python train.py --d_model=256 --vocab_size=772 --norm_eps=1e-06 --init_std_down=0.00441 --beta1=0.9 --schedule="wsd" --batch_tokens=131072 --seq_len=512
MLP neurons of a small language model. Each row is named by its layer, matrix (up: input weights; down: output weights) and neuron, and shows model dimensions 0-255. Each number is 128 + 32 x the weight over its row's rms, rounded and kept within 0 to 255. Numbers have three digits each.
After each neuron's rows, "fires after" lists the tokens most often just before its 100 highest values on Wikipedia text that the model never trained on.

L19.up648:153137102162122124135164143182151174079125164157122078105168130165141144146120147089099132130115152131079074097108117114102097091148206122175111103137156118133142126208119160073157148145169085104102186133122152098089108204111078151115161098154096123225143162085148105142158115192094160211137107141165163101059205114085109152112108127117172186113121126117159107169105149154146167141136058146133131138051164119098119087092083116134088107133152121164151111139120161091098123106138127124126092100163110087058150130150118107157146152130087128168121165123145149107137061176134166136091137166186106087106149156129133154174166143140166146218093115148115112116091145118090092100147171110128077096105055084120137116092112170108083144148157099096077103060125121131135135092111115
L19.down648:174149094162037070052150133120097129127091118092072143161151113096085110125143101131183180149114160082148139214147094200201085149086137169137108093090081094160132091139148126163141146141158158140168146111142103158145108112116111119110077170094102103125187120094161138117125174150175165160132109160115168085156129046205102095146135173190143073131175172170093078131108115129150091091129119113125129153153076121145155148111119130144122133165083123088122127124077074115125120078083076183133146140163151142131139156123131103121137135154139121071084093116143112151167119187134147052094196085116164168162111118164090125127152070140127164096114103133146093108100124105090118177069094130145133137098132120165136136151153154185110148129070080143127124141180124109146119192101132
fires after: " |", "ro", "o", " pro", "on", "1"

L11.up629:131139103063147145202116161129140112180112143137033136116165151164106142143145111130087114151117114164068180147089083138087128161127139115043115075175104126065099148112145153175113141132175130166078075108123101123107120142203121067120153128206082106135115181114108132185153130150105061081129136144134190138086144131124134127169045113064087150146142140136114129132125084156139154113117125144133090093122097120213116083094162162107152173104139132143128143162193091099100092065120102112115160121141125172142116129183072139112123109145067116081116151113147072107143168113101117126153153177075175181142136167108148145138143124107122142100110165120165163141128143124161084115107175161111127165089081105074168148141111146106119109157164077210133165115111192141119094113162114
L11.down629:084120143138110108142078106104129135153106124143178104062129141132216148110136132114097101147109152094126139163140191131096098092187087144179176107054182134140145127110105118079109106101100082170172120164119169126093173131152081131115121162115145137137095094085144113151035128124183157138088111145101085148166046138103144120143140147157126141057081133146135161132191205085106136070146181117158136106141118066115210150172124173144108059155133196163102149142147200110104117161139181110095088123134138020127134120074104143121138124107127134130121152097144148082122129179145091134127181064153088147093125123146188118143096171124159117163095102120128084118134188146168175121120146160130164095111148100163108101145114111133088118111146107157071094131126128121167150154134089
fires after: " f", " p", " m", " pr"

L8.up893:168110113128182130096154066157124124132119097078116136133149093097140063126192140159106116098141115121098116157139126151103123111119128094128122133111192129131113083156155156176101200046125150111074131205114178116218155158177112092085112182138135150153110074073115187183122182115125113086168149099096124124158089152108133146150086103119109162141124097097087099088147115187135137112086150149118114148133098125217147180138146187128113151084138110154119161157106085121129140211105098112182089160131128114105127103180094112141152111131120144150137124121113101138164123115130115129095177096081116101144196098150175156128087110174149166158114109110128143062174152187114086143159114156178092170111158151152156145143116079128071140133156086110047220149138128123115090128091076
L8.down893:086180185123089119155097141111139113127151195203118161155110130159162126087100125109175143098142144109093170066118099091177150160113117144139111174123116099142137137129106147148136094156186120159129108093140099147128132099129130130113157061136135099109142182183151070125155116102075123154120212182143158167083158080114106093114125108145154140144121189089141132164140126106181080155132106090165164114104177147104059074096133077126140064130064086142159095109150145138139097049098141176106112074124070139181124143137180129094149119119158133140186108153122127133092137154166142135133070165137127173089074143127066091124146151135146187076149065161140107192125134066162142113108121140057152137126073169091105138091128150110187116116097147140194059117116103179117155129141152
fires after: " B", " St", " K", "ar"

L8.up423:122129188126157198087140108175120108095097148154105155157215126115192101193135106057123074162156156124155146196114098073108111176114130103076092106186147118083113159150144170152142145197140121095168129149138153097116099165109112089127044136141140126119106158134147181163107171139092109135111118097155159109131125144114141119122106090073108168154128135124194184102154107112142177132138113193083128067082116101114126170081133125097079108096117097153120083198106111093082131095056140117082117120145151139139112106111144129153154123094112074161105144113144043157148125141161092127150122152154122099131142134118129082089094207171110171176126152149125106109135141148102095046062123047154130127105129119113159115128134109197138109137150157150092116132077170138086115107192117
L8.down423:114096071136063099177123145081165106118150156156142129117095104092103120145107131132107140124132113123145145072157129144144163126150171091116041127154161149136156143131103173152160068163127104137093128101147121175124138144120075146178124096059131121100133125194171109160127055127196137122153124133140066138136147154139171114167112131148193068107114102150086032048080105136135103152131131123114157166158181122103121154126102153096156147188085112112153136066106101106131107096146219160184147175167074155123111145158108130122116156142136165136085150136210131113123124134176096117111175085127104119088074146163057148130128099068126088140181098075115111110151077130119098101158187180148165156193176095117140194158110117153100078141154133131138141131092121145123122187137117
fires after: " s", " S", "x", "S"

L8.up297:115154128115161120051131067118136113164093099151106120134064132127165116113246120143083115106119140157101095108119147123138144118093082111081158105103091134124098092124172076104156171132128136100128170154144192129196134215160085086059156161165096127130123103122161149173114145095137138161195108106091120129137097161111167139174090138140149173118132148108148120127127099217138104101094212239150136089064121201160152106108123161130111150115136144166086119151142122145120116141138108067147110137111129162154135135144090162170092132153172128098115103142173098138142139104203174122067135133120140124110133120092119118037067127136197145131121152146121115075122146167113144144121137089128064140055148132158156142143116082111126160144161120116091146114161136133068116108166092
L8.down297:161153133150085125143143076134107109140156164150102125071089088194154120135157108162152117087142135132127172161116141147150150131111156185134038178132164116129190100177158136125086189123158121089106099085129137148168174116123104083118171132111106153123109134086105103203233133111074118169150186184137146102144150141080078117105136161176133082158127209089103141155072110106139072154144103161098181152155144108052139112122089085048075100189137134119134177181097122178132144148107122185138155145078123140120130089182157083098143133101098121167159150110102057132117120140121150107167106111139166120104083138078107094133165145119069125079176090149163117132159069114064131123108129127121093178103097125139136133138149133175136163132090104113181115103162136142133103111111146
fires after: " B", "B", "ar", "T", "u"

L15.up487:089162083160122115191097138064119107201111123105121167081139152147117079100115118137137060195157110142114136161095145078079177117150116140122128081107139076106117143140101160120081162145128123178192134116070168132143124161133130076105119099120126075144140188115127124145129119130122161121158137131117119143132166141149160106169082129150143128108118088090094150088140160181141131136192156145089142104165078144144112134091152172100135136184133130166147142135192146123114051079059148094138096097106147118089134132112069117088142105156091086126113185123116163118150148181132117141182156152108158220131165172163159145074060164062121152050156112162128116108157105158114115149139117140112115147067084099140125121117120183112122030166043123102118118136064105150089158127188135
L15.down487:156160180145111130121139125179086131128159234161130085103097169116116115137111111137071145092107111121154159145150172104150146154136080062114138137098111172177147114148144135063142136150199180076154161148147118136091111110085145138106117100143165134091097132149134072105118145077100093082110144125105128127152165116174127115141137103157147147109038104145061151145141118114169130048081121137109096110105165129126086161130148133138096091086130124123118086124147146078126149187200139119185158182128108172149147100156122132157103146111188097071174077175117151194120121134141146169116127123140130089113089098070093114124176119143123121183127058160165063176112166134142085128091106124135131082079203131098109139138152053119097159096167109131143197172131109110171107155056137
fires after: "ed", "ad", "ss", "art", "s", " part"

L18.up624:138114092133118250151165146109119109126162119106156166062193077095129134111145129142117120126148158137154097175149205091087141140164105112153160075130128116069083120165112157098108138085106107074109151139162154116105128186145025187139120127155101200119150108180122106143160126097138114123114192132144168130115141108135121114164123138064132181110145141074095092173071112097137188107159146172121131144131128084098148102165115099145130152122123164157163069120100144091152100100111114116131062112113135128121124115155100220152120104142036118148135105152162084098185115135103154111155178146176124077108088159157122134089143137130120124133152185176144174152131102163060072125163137115057202098129108156142090117143105128128149133123092128128128134115125078143138140049083148
L18.down624:153104120149108151130150120080119099121120129122128152158124113128089063079142090160101145119152132114133179112162115175181086108128122194095106134101142136180144121151171183130100094142124143144133055095091080159131183154126191122063134144124171100148099160208094146084124134173168099117117114118130182113163122119120185140165074130168110130110131073202119151109154139185187099153139028089091133117149130124134155138136102155147150085187110127094090175174128081121085120126135091147123151195118169148147144116121156120136119138166170084148136115110143137138148178136139191091104138063076168132137164065075094115163083152116105112090107112064119125130125061080098102094160114124174102123152157082084117134063123149076151126183164083154149179152149104059122159169121109
fires after: "ro", "if", "o", " ex", "re", "l"

L8.up226:124083161143115170128144092113152115112081102154089068126160100154129138134137108121129150115141115150157122124084183116078125215126182126114094123118154161115132113182127178120042157131138108160135129124158185087136097156112112128120115073082136176092132123144063136095099069104123105107116104068143128118078144132147143100169121147126147113136154209138085151099138148061137119085073106121178098142097091121108124121116187129140107102163135139106116122166128092134174116161098113094087108073114217105084122128070150099110097120195125124133098202127142140155149130138170148128182151171148068104108163131131142131178139139162093255143121102156121142172111126174071135087136184060141120053151131163095154173132127145142159185150136096206094166136096141114123148101156136
L8.down226:125135100197125156146105108098165146146098125118078228176160106151115055110153165146093193135080153110102098150121085137081135105173083109080100107139174144132086121115145090121147108162138129147148102149136091158151166122119121142153117149141197112162129107107135161157143131107067130148153168146133139172136099122101101072158108111104083114122135102106177122083079121197088110154114165104106105126142125118177162125154108070083170140079137105122138142093154112142121133120132251072170137148161145146176121161157076170094110160156108148124113110111193127162122172097095123093091169108108223142136114132174103134090173177077217126080131166121147166066128119139161122113135126144103134196085142137138143117161180124127101083106108073080119102119160149096065118077131133
fires after: " bec", " h", " H", "i"

L12.up200:139141157148076151185091128146100133080104138128163137130172182183077132112135105138139189080077095117078169127091166120092112123074127090116103138071137104119128177104069132063109146179157105143075189169138151135156116121117150158108155070163140111061131127148134105171096161172140155164181138086126126160134155177091141162145115085133128136134132140120094115126105094205164115135109152121111113096146166072159125150149123090114139117058131156138161177117102122107150110108190151111155086120148087138082104125100119147139107159185134150058140169080164106133144109147132145131142164155104118164114152108120128150219187206070087152034170186157133104184081115164126126137143115135117155138132093144125134115057122106099195101123059167123127105125106120127087106058174133
L12.down200:162157119129200105143093087139155126104077073130066096184094098117139116126165163125110113164134135145163126152078129175148122148119129098083129170096083152144078057072105142161195166134151142102146131128124128096116178142198100109131099246193128115184094125152097190111154132038118197067163129120141102171116120149147189202113110157081122140076111100150131152128122121073125122099130133141083198076094157136121137103189106088175122123151106128060135108129151088127151121123138141148116106156110198095109131173145157097118151089152095108167138145174101093167099122084160061111145109124123118099164106097120139117104086140126152113141149064096105137124137153127099176194141105158120095153117087157147114131128145189160126124121177101183113104090149175132149133102116139
fires after: " L", " m", " M", "M", " l"

L8.up665:107143130103230184156123146155123100170108129100139109103190102142157135149105121111169137155133135200045167178099072129130124139139139116124090138192128125119132167148149145161126065181146154133143158133173157130158179178143126154098107101179135167180103167158097130133091087116047147158134117103149142142142120160150159072123062141123129179090138118123130140155105127110135195122153114145077105107135109099186189129106100115130071111085116115121075107126157081063119073141115082124116096113191136181151115123122179114090058132105097095144064139109134052101131113120115080120105162168148124183094114155136126153121137153177191120111107120144134145123135115118134067133120143112145137130163059145062131146085110121137169097110136101224058114198118139138124150174173113
L8.down665:107174171213088145101135146055140104136104077159145179110133150113193142132163130155154120142163118105111088094125130168129076144110117158090104122086086123067101183134112113176163142129127118099151136139090126140083161121159129109150132135153095119122083156075088115165105097112137171123124173158079131116145141140116116127109149131103141139151115115144114133122142167098156146080144067132117129081080135140156138135134183122109151087081160173121085118186067161080115072143139080099114191154125124190200145105114134136181123080132131147117086183055119106112168129100113072141076150161075154150140117037158136105176087203142120066168056132103162147043149171150149220104119122177136131154114096114159128188149118090147144134140128131133101092141122176098143155075116150
fires after: " p", "p", " v", "t", " f", " s"

L15.up305:182176132106081166148136160046091142133092066177112205098147068090149067133146113122128125150076169129125146127133125170143153135165161126150138121115154102187131194133099145126105142173120132109164140102081104105134148168131086120105164113088117138158130095134065175089127152131116176131144112093101195141133184108142151106122098175139169151133126129146083133089121111136141130152092154131145084112173133099131144125130096087063180141129174128166121131143135163109075102099105131126129084083171134144100113103120161196134093162175065109117136070147112091156169152098100081127105078122139080145164103153156089141051038190160110190109133152204135161101102117185088055156130117085111106112109127148139110169062121130157129094147081080126097174075091148164131161095139132
L15.down305:175048139141164088143173061164160080151180151134146093121086145119103193084164078133142179085119105117112155157147141105183140115156106118117106151137137183063109054161111116166138086116094141108128122138161162114162087111061119127099112138109140058187099103122118077134189100142167115137100148173151127122126075122120091144138171161119142167169154129133132096171096138108135121138164143117156149134091135142128123180098199179137074153176130150119129067134131143118167102125139163154110149140066165161155200186157072055069122090141126124132134095095158171113111073179159162136044138134077129161114081120058085112144141124074112099113121139131132084132116143108166104136128108180186143143137143096141081107211131094112133071105136167133124127130161147165174113141110151
fires after: "s", " a", "ss", " one", " ab"

L11.up718:108164114123117113156141168145144132148121140163151112113122197170100179139111101162134182140194087124077140119103083113093137180071154061143120122139129110130082175135109133112106140158150072175094153093088110178131164161110129147070142109130113165166139177143108177113124139170148192069151156107105110161121132141131147069171127087066112163135125101130097148105133146108138130103081196111162115085167109093126170080178148146121143107098149108189143169126185067126102097175146116090092160123122169196093098122086110087117143173162086161014122113140144083109165100092122064124102142152105083188155158095135149076109159220088091115109127133118187125179121196163096101114116129091126142118131095117104096174060115142101109131150142131125107142119110126092133163085169133
L11.down718:116108176091125088117033086131085099116152146115142088168128116128161164132177170112136152131144153126126130143141172125152138101118138119100074151062121153135107119116122116100159166116141154047077156143111172105153146145109094143166102156206107103147143167145154112143134141160158190160125065155181136096082099080160073204085151109097156104133156172113132115143137074102102119109131045157153112079105180159070135214139150188122119096095113155125142171082093195125103147088097163130083101140146057129158152115127138134098109107119128150159186091139148133139121152031131155114167134146129130124055125133113101088146104140123082116155169132077095120120096113155109113193140149166167121137120163135200161161146154116153136072113129102125175090137165101115204143129108074
fires after: " M", " m", " comm", "il", "M", " e"

L11.up950:135178193182115071131149087113126119135121091099146180137109084137174177112158130111082123135102112069117090142118127126079124076143145074164132157099078121105121185185114154161084162085160169140090146143090158179147164157125111133120118160108094150174079130124125159133204163159117146110157200090130124181077105126100145148135151149165164173107087178120109129097118161133137126123130098134090171158154156192150157110108093150086129110068220161169125153132157177151140115106076114141123043123067144131118148098157198108141127054107122165116148082121115120138110135105140115125168161109103073139140118128072129159126145109097085094098118101076088140149108079208103094118135135174127065158154181143160148126124121175104101107149120151101035164100172149087152133155136155
L11.down950:149134093086147146128133165081169151160151134191112094130129105082125125145127082146204146118146135162128182146164130145133122183116111153137158110156185138108199125079099150093111097201108127124131086118155103136178112068166103086184102071093144133086155158172108118141062143156151058132151105123111166105151144105146128119119122102099128103145162114152119137107134104147132120120148188134133112093109111096161109133109149127142104099186116119116177100145105049104008141139116127137135194153187110153104116112156126155113199203125059148097148159140181076084165117157118156135089125075153184111088151133151107102102137122174137196139116099165146151125115130019150097121085166084139163106147081141044146122141136108082114108118130082136145090153108169173153121088116111
fires after: " h", " H", " b", " g"

L19.up85:143137154187061139140109115076099123112091097173110112123192093189067145142173179136084150108108133121122139141097192180147218188119127078073125126117188175176161114105096116071130142203131146149122086145109088118121130158113114164106118094148148107113109143124126107170152089095103131078143097110170125131136136167092154119105118151148124088108133152179133156050086107125195079141136170237092118108162152138161146121102172091119098175114171170170141141085153174110113134130146115071093109147173124182102177166117119134124108146146088156087134181226115152118092128101144102120124063130099083107105152152097093124114121169151069129105117131105184170131127110134101090134149108169164145184075078147130117137105113104084104102122088124114100139129167133114091155127130171
L19.down85:119117105132154136138121126150120161099152121117154160073093147125085154086127141091119117112132159127103088109092144109117071084095172109139140143121089159119173113098132122193130129165182126161148181087107123124131075112057133151156167163163199086090142114122116133147138201105140072145102099125079090112117051166170145130136140146162196076141180149103159105115045111100140109059115149098211154142164206145164085135171079104150160111135140119133098111168121132142094085180105103134099089083056129115083085100166167181120128149136118091135172074105138081136156163150113137067136139127159135153181088134162135117137145084120096096136132163138173109127136117126122192158142139117154132188190124141210093112116150115127045106141128081113182144166122148080162101126107091
fires after: " M", "6", " J", " l", "r"

L12.up334:091106145106133145146137115151034130062116125151102130092170161120129128113132091124158171153120104127088113115116129104080153173116149092115140137168140115083133147129079094073139141207168105109116079164127087029122161152117123179117164131154115159151137104175128130121147140141116149136127111119154133113047169155141113115180096139111140151096099165117099147087138093109130120092174205098080062131136233120144097096134128137117103129091180120144115172187156159106095136177175152062142147087134086141060157147118156139140133176138073167047116189180135102120130123164127171134138149088075163197156172154164140106147106149080120116049131134099189142204119163136075130124156145090138161121131114149117123155099115158135121141136069136081123187152095122130125097151173115
L12.down334:105156127123119091102047115145142102160148149164137125222087124110189176111096161129132113159086166134179099126085123201126102067118124143118116183094142127120135120180172130108143131120111114140150094123119090152145107138118064100087092088167093129104121162131131143106102142194159157220170112111139136139105128078096146187060174107084184156166151172127174187065108110115165112170159125158077135115105122150102156139115098142213154102141081176067133108156122108111096139095032173159154110093086139162169167079114157132136134097126105100154118110107136116111137153099096168120177103120123122113159072087108119202137119148112086122127133170099126144165135050150138136158145066136118092158118122143122112126177127133154093073121112156139123143143221173139131125120078128
fires after: " l", " n", " m", " L", " le", "ame"

L8.up884:104161168182185116176109074146111119131120110116120143096173108149168134173192106167136142111124097138136125161089099134046180093135109086090100138057169135114131121126089128100099141131164138127155124144129205104126112178116123085148102097100128182133122097131047159136158171107132166106138106124145131157099135197143107114173105075123139148103143188084091120119163103092135104121074094181108083185134154145156144194160167141108133197113205158128124153105118125082148084100155118102123069039107124131122107083182151099068116156168122136163131157174148149152148173084153144111141159141121059108102112174101137119157129140160081148101136126120122110137090157189018111074126129136127148161157186159098130131173113155105168096113150090119084144153098176128094178118143104
L8.down884:154083156128156179151167082097088122144104121105159104101109116101102094110149177105122136139113137119160094133135082147113084120165177122134105138070156096200167143073146134106132124174127119060165133034116111119105192091129091133086067097163108151123136101111118131156121113087106136120099205144130139158168146200103124160169162169130137117180136068145136166134164144151135123124090196139102112169203086115095105184137095116065138128175153116124163127116123132138130128156107124116097127098094137108096110067061111118083145120194073165112095173134149105145107107113107073160181159109128132167162101150148090134184068121117126127128163144081151131134112190145168147139100189182146106169082100147201072132119134159145185085160069113114158077093091140074131130118162166
fires after: " H", " h", ".", "h", " W", "H"

L15.up764:091035115083108125118110127132142121116148132179141167136085119116129166103166090111089162155095180113139064149117110169183244159151116101084122162133101117154119152161123065161150138132115104123074109131134121113185110118137090125125146142125125120106126099080075120189127127126090161137110112108187118174131131131096093069182129111098136161136112118105110148086122143116131155121155185151041137141145190167134154124127130097134152117135107073130123100187134086141111210161114151032099155142153132205162162143134186073063114095133133155090067154123167113130136096136155135138100168054130114128107137164116115158119140125123191157129103115171120154178118189120152106099092176076115068184112147114086134099161097110127123116116132033121124121162168160124130084136180131
L15.down764:156177138152150142118132131105104153121142151054129084142138138161086114138129162115119180082156187146097130113132119147094066169117158128196147095085153115122130174094123141106177102155127081121170106117106199092084128166140165071129138126187143167130168167215196097107186143157159156132128135151105151107122136149174080164070114140188196092115133118168189077156091092142109106074062073086189097133089147110124126144182132186133110147108107143116098176116156136136071104109120113114181140158146112091075089107165076171126166132142111121170107123141143113064157138089064101099093108141130155173171081078112078147094130127162147045106114088115178169108114129131093130142109090115140140091121092142143144132132096098112145104138156163103117159097050157136137094099132117
fires after: " f", "3", "ab", " P", "ar", "5"

L11.up913:118203207148186108157132161178101087123097137089104125150090095120116194160159107134089145085099148120100102123122127111098102107112110042149136160097130089083130124114143117139153125180119150127107154159196122127175091172135099134141137162169138129124128120144146126128154127139093131153153156088138169219164126152099127116133130075073165139088105197123150160080119102128180132123065148191085120154175231135087122131160122141092141109079192137146106094040101101119096081169097106102112051091132097147123172117168137132183123092141120207104093130112197080137149144074134139125101133146097116116130126149103081180125163106146116115152158146141140171095103122106046106171130148127156133157143089171122142113134071143127151108143080112137058173155126159097137135149172113
L11.down913:134116172046159077123097148124138129083121079155108132113125067114179163149111141104150180142137165129147075154143169126196128074099133178158137193106116116036136168141105069095130127115105119149136072099056150177056106113103118081111064148129113130103180146155114161108136125131163147151115095105110109094130097103096123149115140101120101212120121132172147147119164110176145109145113170166171110085098145177112158167165119156132081179169169132166124104204136135096087153046140142149086081097161158095097122109066162185124150146138130104175138141126159075118126118059112118128122158094149125150158168088116130168112106141161097098187146167137117098181107134169111084081149146125121082159164132165151111173133141093150120119129149148125103041181151144097145122090128075
fires after: " St", " m", " t", " tr", " H", " h"

L11.up690:125095132077116108156119041175067108154127137118135127158116058151129166173175141105077095201145174129162087126144180148086181134139102115088163096088089108059083115161190179165112222130129188140096154119123154053160151158161116087072092152149136146180166133091079113158196164184102129094178137103148145155068114107147124088130098126150146124123125074126096110142119118117148129121067169184122092116123156160162119121101138079131096108103146083144113130166159152125174163172138139090142132106091141183143129077218171082157147147134126107152150114086135095163128144147120061128124151115144097150125105115107092080109090130137143156119179098087107152166123131177119164156116133086093125082078149194154104168146122129147101129104111104092139138166091122116140138079156122
L11.down690:125131220100105192094159129079138155085135178184130176119149188131121127143101122163121183080103124110116116088158132120180097150107145166165103154141210135132116100151036117061119084119121113174144116107128082174146145119118137138140151083097134107081080113070111149148097173113126103139081138161156152129186098141096112141145137123118129127081139161121173103126111135146123123094177109030189200148073135146143107088176128099153138144130107146112221116119109112143136109076180189133171154137156116092104090143085067167098106134148103130093100070134146149085170130188136186127151139105094142159094166093127130171180151143115099182110117159127132162086132149100138092109121114154165117161103095092066097091067102155117095176148151159096146102070142143119129140097140155
fires after: " B", " O", "ar", "ra", " o", " K"

L15.up988:160141178131145125138132118107090138112093127132168195102125086132095094149097129135147126110088081128096191146123232075098136126095161096084147107074176131146165138126079141137075140138199114161113112096136177159070165125141125096110151089126111147125134176093121141191114123142103164164165114127149090179147152174158121181130097130111122141149047151138112099123098087135149141097139183046150104131146145098124125165145105138101141124144099147132164150090143143093155072156166129157129151096145109138038105138125096139114086201124062113152110178167098114142134084107176159138084127174099128115086169135155122130117146145193095094143134162193182118132065075111082085094190164157131116200101162118108160088075127160141115109130109141128108068170143077118154132083153064
L15.down988:114092029106117128125104123180121102129180152113124070117123152139159162109180116127103130119098206185097118142105115113125113062187145116143106170160095094126091132172121099093178145168095126128183108148149114090200098155160142160072091126117147139126118098134181104100165150113146125145102149082091120104145107084148122114121157144126094089106146107098158120105174186137147091122135140211113163168105101177055164072111099103135153070104127123110054092137121119119097148160069070158114109205071128108122174141119159140162176122126129095153126081160114131094152134180095084146100141067155089161130033136067131138151076119085201148152150163111115139148129153165157150143154101162084173120160143125148133159158155120114161137130143099157140188070101179124133155153097111
fires after: " L", " l", "L", " le"

L19.up301:133119112176158171119128135116081154144104108208176084033132124191068114121234137149159229141134142114110143147127084146122163169136107060051174117136146098154183114147094115119133128138129141106077172126134139115166113113125105099138144125179102147148084084215079103126140158141085111151196113098178126181124109181118073122148128128152158115141074162124145179095092121079189156120148174134125114128107167108153141120160170046113135156146106141137117078104118123132132063160128115126154114129179110130124123113182195075115135132163107099072152148147109139094118084173138105105097136094100147133098121118097145120158100123131139156150165142112144124117057158142120095143108084157112165162103071107110173151099139110119139051139118124116080117062155170161101138088147108
L19.down301:122125151121115107191124115151099176127164131041107129152131109090158169090082052171082104119143151141124122162122123134134157152056146097165119128154100167034095117106120135164122116117130167081134076179123188154116141117127168142103127106188129136129224145133161147123100129176134099135098109148122116114113136099136132139122086121187164123094118141154182071125136098102089078109168087122126105126075174108125184067118137131108140121079158130136120159158109111169129176091199092161118091176145138160076160148106087171065128114157097091135122091148124108152085194095097086112136108096152141198152161150074161096073137129131167090092106118146144111115148138103129160165172174119146110111097165130180132054103133189152165157100120137098156148189101166153121059083119186
fires after: "3", "5", "6", "0", "h", "r"

L21.up218:154103116159148168138153094077102075140125109145166108105146076128174130122146062130137110115137118148100158100152155089138114130119107091132105092099136207059134109161139119131092088162094133157223146233170140152144137141103106169135140086147099150111102244144155165094105113091130081124094124125080153092146163088123164139125140112090091142140138152125142151110120149142099166101109165143064150118128156099092117181076200151121076122083213128116113147118188104101141115134123096129112151070109156155145126108125132149163138094143158148143063158140119111122204177130150162109139087144130077117166123216086133125136100142142097164089150142196078140102158126183129098100112138069119088158119089153081081147112148133135134175161133140083049149121173158148120169137163114
L21.down218:113100145124104132205115142176143179061188095098103166127134112133098126120159171153120175075092185073172110177165103164112128178182122161149151173067121061138163154065166147123144153131106078159053059075098099084139138167108136069081141151108126122168085054128144131141122131139106172097131190147134076123103175160108090128157117126132153108141129116118147098171119191137177087120174157106173125117110091155112152129163056125050155169176116155155096092130116106149142152126135078082123164190095110146109142135132124147113156171119119153161122095131140126123111100123110128118179129122152144183096112110114124105162107113144107128161122069113157082144142060080134153106145147124156136090143129074159085097174100090130073113094099118162097135168082134184170186150104102
fires after: " S", " C", " s", "u", "ud"

L12.up62:144103172142167116180205082125037138104124097138169136187097093151085145104196137141111132061152141156151083114144124143112100137143135090035087078062192111099136105091109155112128173133129127141103115176152204141120071185200138099114123095159137094122148118094130088132096129124134126153188165094120121180110112155122163129123171103175143152134124182074111119126103077095132139113097174110145090160107184156138160135143139179067127128094170120133120079120184096115101127127138109089082143148087161086043149103135080114138169125135122110161145155130149084109148148121175165118083153140125134099100163118131145169123114134206100162143087101155098139112071047086087107115118138146101090171111095163169114134141111150131114125097162155167124159175124161146154168154101065
L12.down62:127206130126103134091052153124148126187122120133089143110152138145100140127178102077152118152067146129097098138060114131131149166122085165166118134136077144109100165118160085128156170093155174105126087086105099127142161083055144172155166210132130126112093187182125118109122127114123133158106126139123140093121101064152135102111138145151112086089121105129160151120154161154067061060138097146091120094111124176091107153095144110165160104126127119131160162073044095164142125088146125087126137077127092123160115141141208143114113147139162167126152130131084108195114186123128104119111109087073175138146111166124093146085156151091123102120178116084103108179147203170109152128158146137194121182105179144171120111161123139109155129146098098115185121119061156082095071079203123
fires after: " B", " K", "e", " T"

L12.up909:124117149155100126147046143108100104142138086155126213137113129118120088164175147103081112129115120161105148191131112209088151148173077116142157127142078072109103158108153125110136149122100074150136136175116136079111083153126086104121172160176106156127098132138131076128096117135132053142100139103134118138159146172165174113149088140144111164064154124130118153149093126172149140107097137182133145118087120098130149115095150202132116124033163142173082073103163129092083122121116086112090114111190137133183117118147151135100042107147164147106102123129173059115154128111143144121206152115124162175111128189100174089118110156188134101121111153131105154081140215104121130092101177096134133138094079132138151111139097110165125122153120076164070107110148223102094115121200107
L12.down909:056120125109076093160140153141098128102060116093049105143161114189193115138169158156149187195099126157151128160117159099142119046118111128123109134137166147088191074149093090179120128121118085149073084123108128133146150084173156189153096201152126137118135152119116109093096087153117142152114154122089151100100138165105126177078147122133117132117086139158155119108140174128166147086181159156135099096116188152133108090147120177139162150158130152136069195190124137174096074100162079063101103119091062131091200174149069151084113060092082147136115186127153148084117117135107115142112122131134113114121126068122055186076102117155165116125118144116133137179132124150083138129155146139101119159167146094176119147095141054120164109110151135151105111151162124125114140167102143
fires after: " p", " pr", "r", " f", " Sp"

L8.up513:146135171092167176123134098131119119147088093114093140166101091078139076145168118123118088101127141161130139124109164123112126146132084074145124149163169100119114155102096200128041153071140169117149112120158143143177152189157091076111132152100147129099072184135139147132093148147113115155130210111134167115094124167159135087184089173163176129097129180123158162144147113127193084108102195151072147138075137142151123187117193159099110096112147108164137099142144114119095145101052118060131133111094164124102135116167123126221087083089153134136097124168160055183147130147134150130128208135127089131178143130110148151108110138133083133084094172111093143093139106151116132100132131117103055192133110173137158146148118155139129128149106050134079192076071115139104099135172109
L8.down513:084117119133047209109114147076124119090119159121093164133150103134181100189130129089116123098136139164175197175107113093124096146061157147111130176089106102082086092136107148135141138157091176149100085111148103134132138187089121192215157180122137173137133105100117093132154148102101114114095089097107096158097108155116168126100138148170090114111132080156073099079160147124145108155155143157197122137085178119141128186172097080113167160165159169140141114126127115138123110136142089142166092208088074167120143121168132131115123144123167129108117074145148157141123123109124106113118150190088169051163119127111039150206151104129140211115081131116153100065138141115102147135135134113170153102145111094155088133098149154167091122117109148099115115134142139168207053142144108
fires after: " b", " s", "u"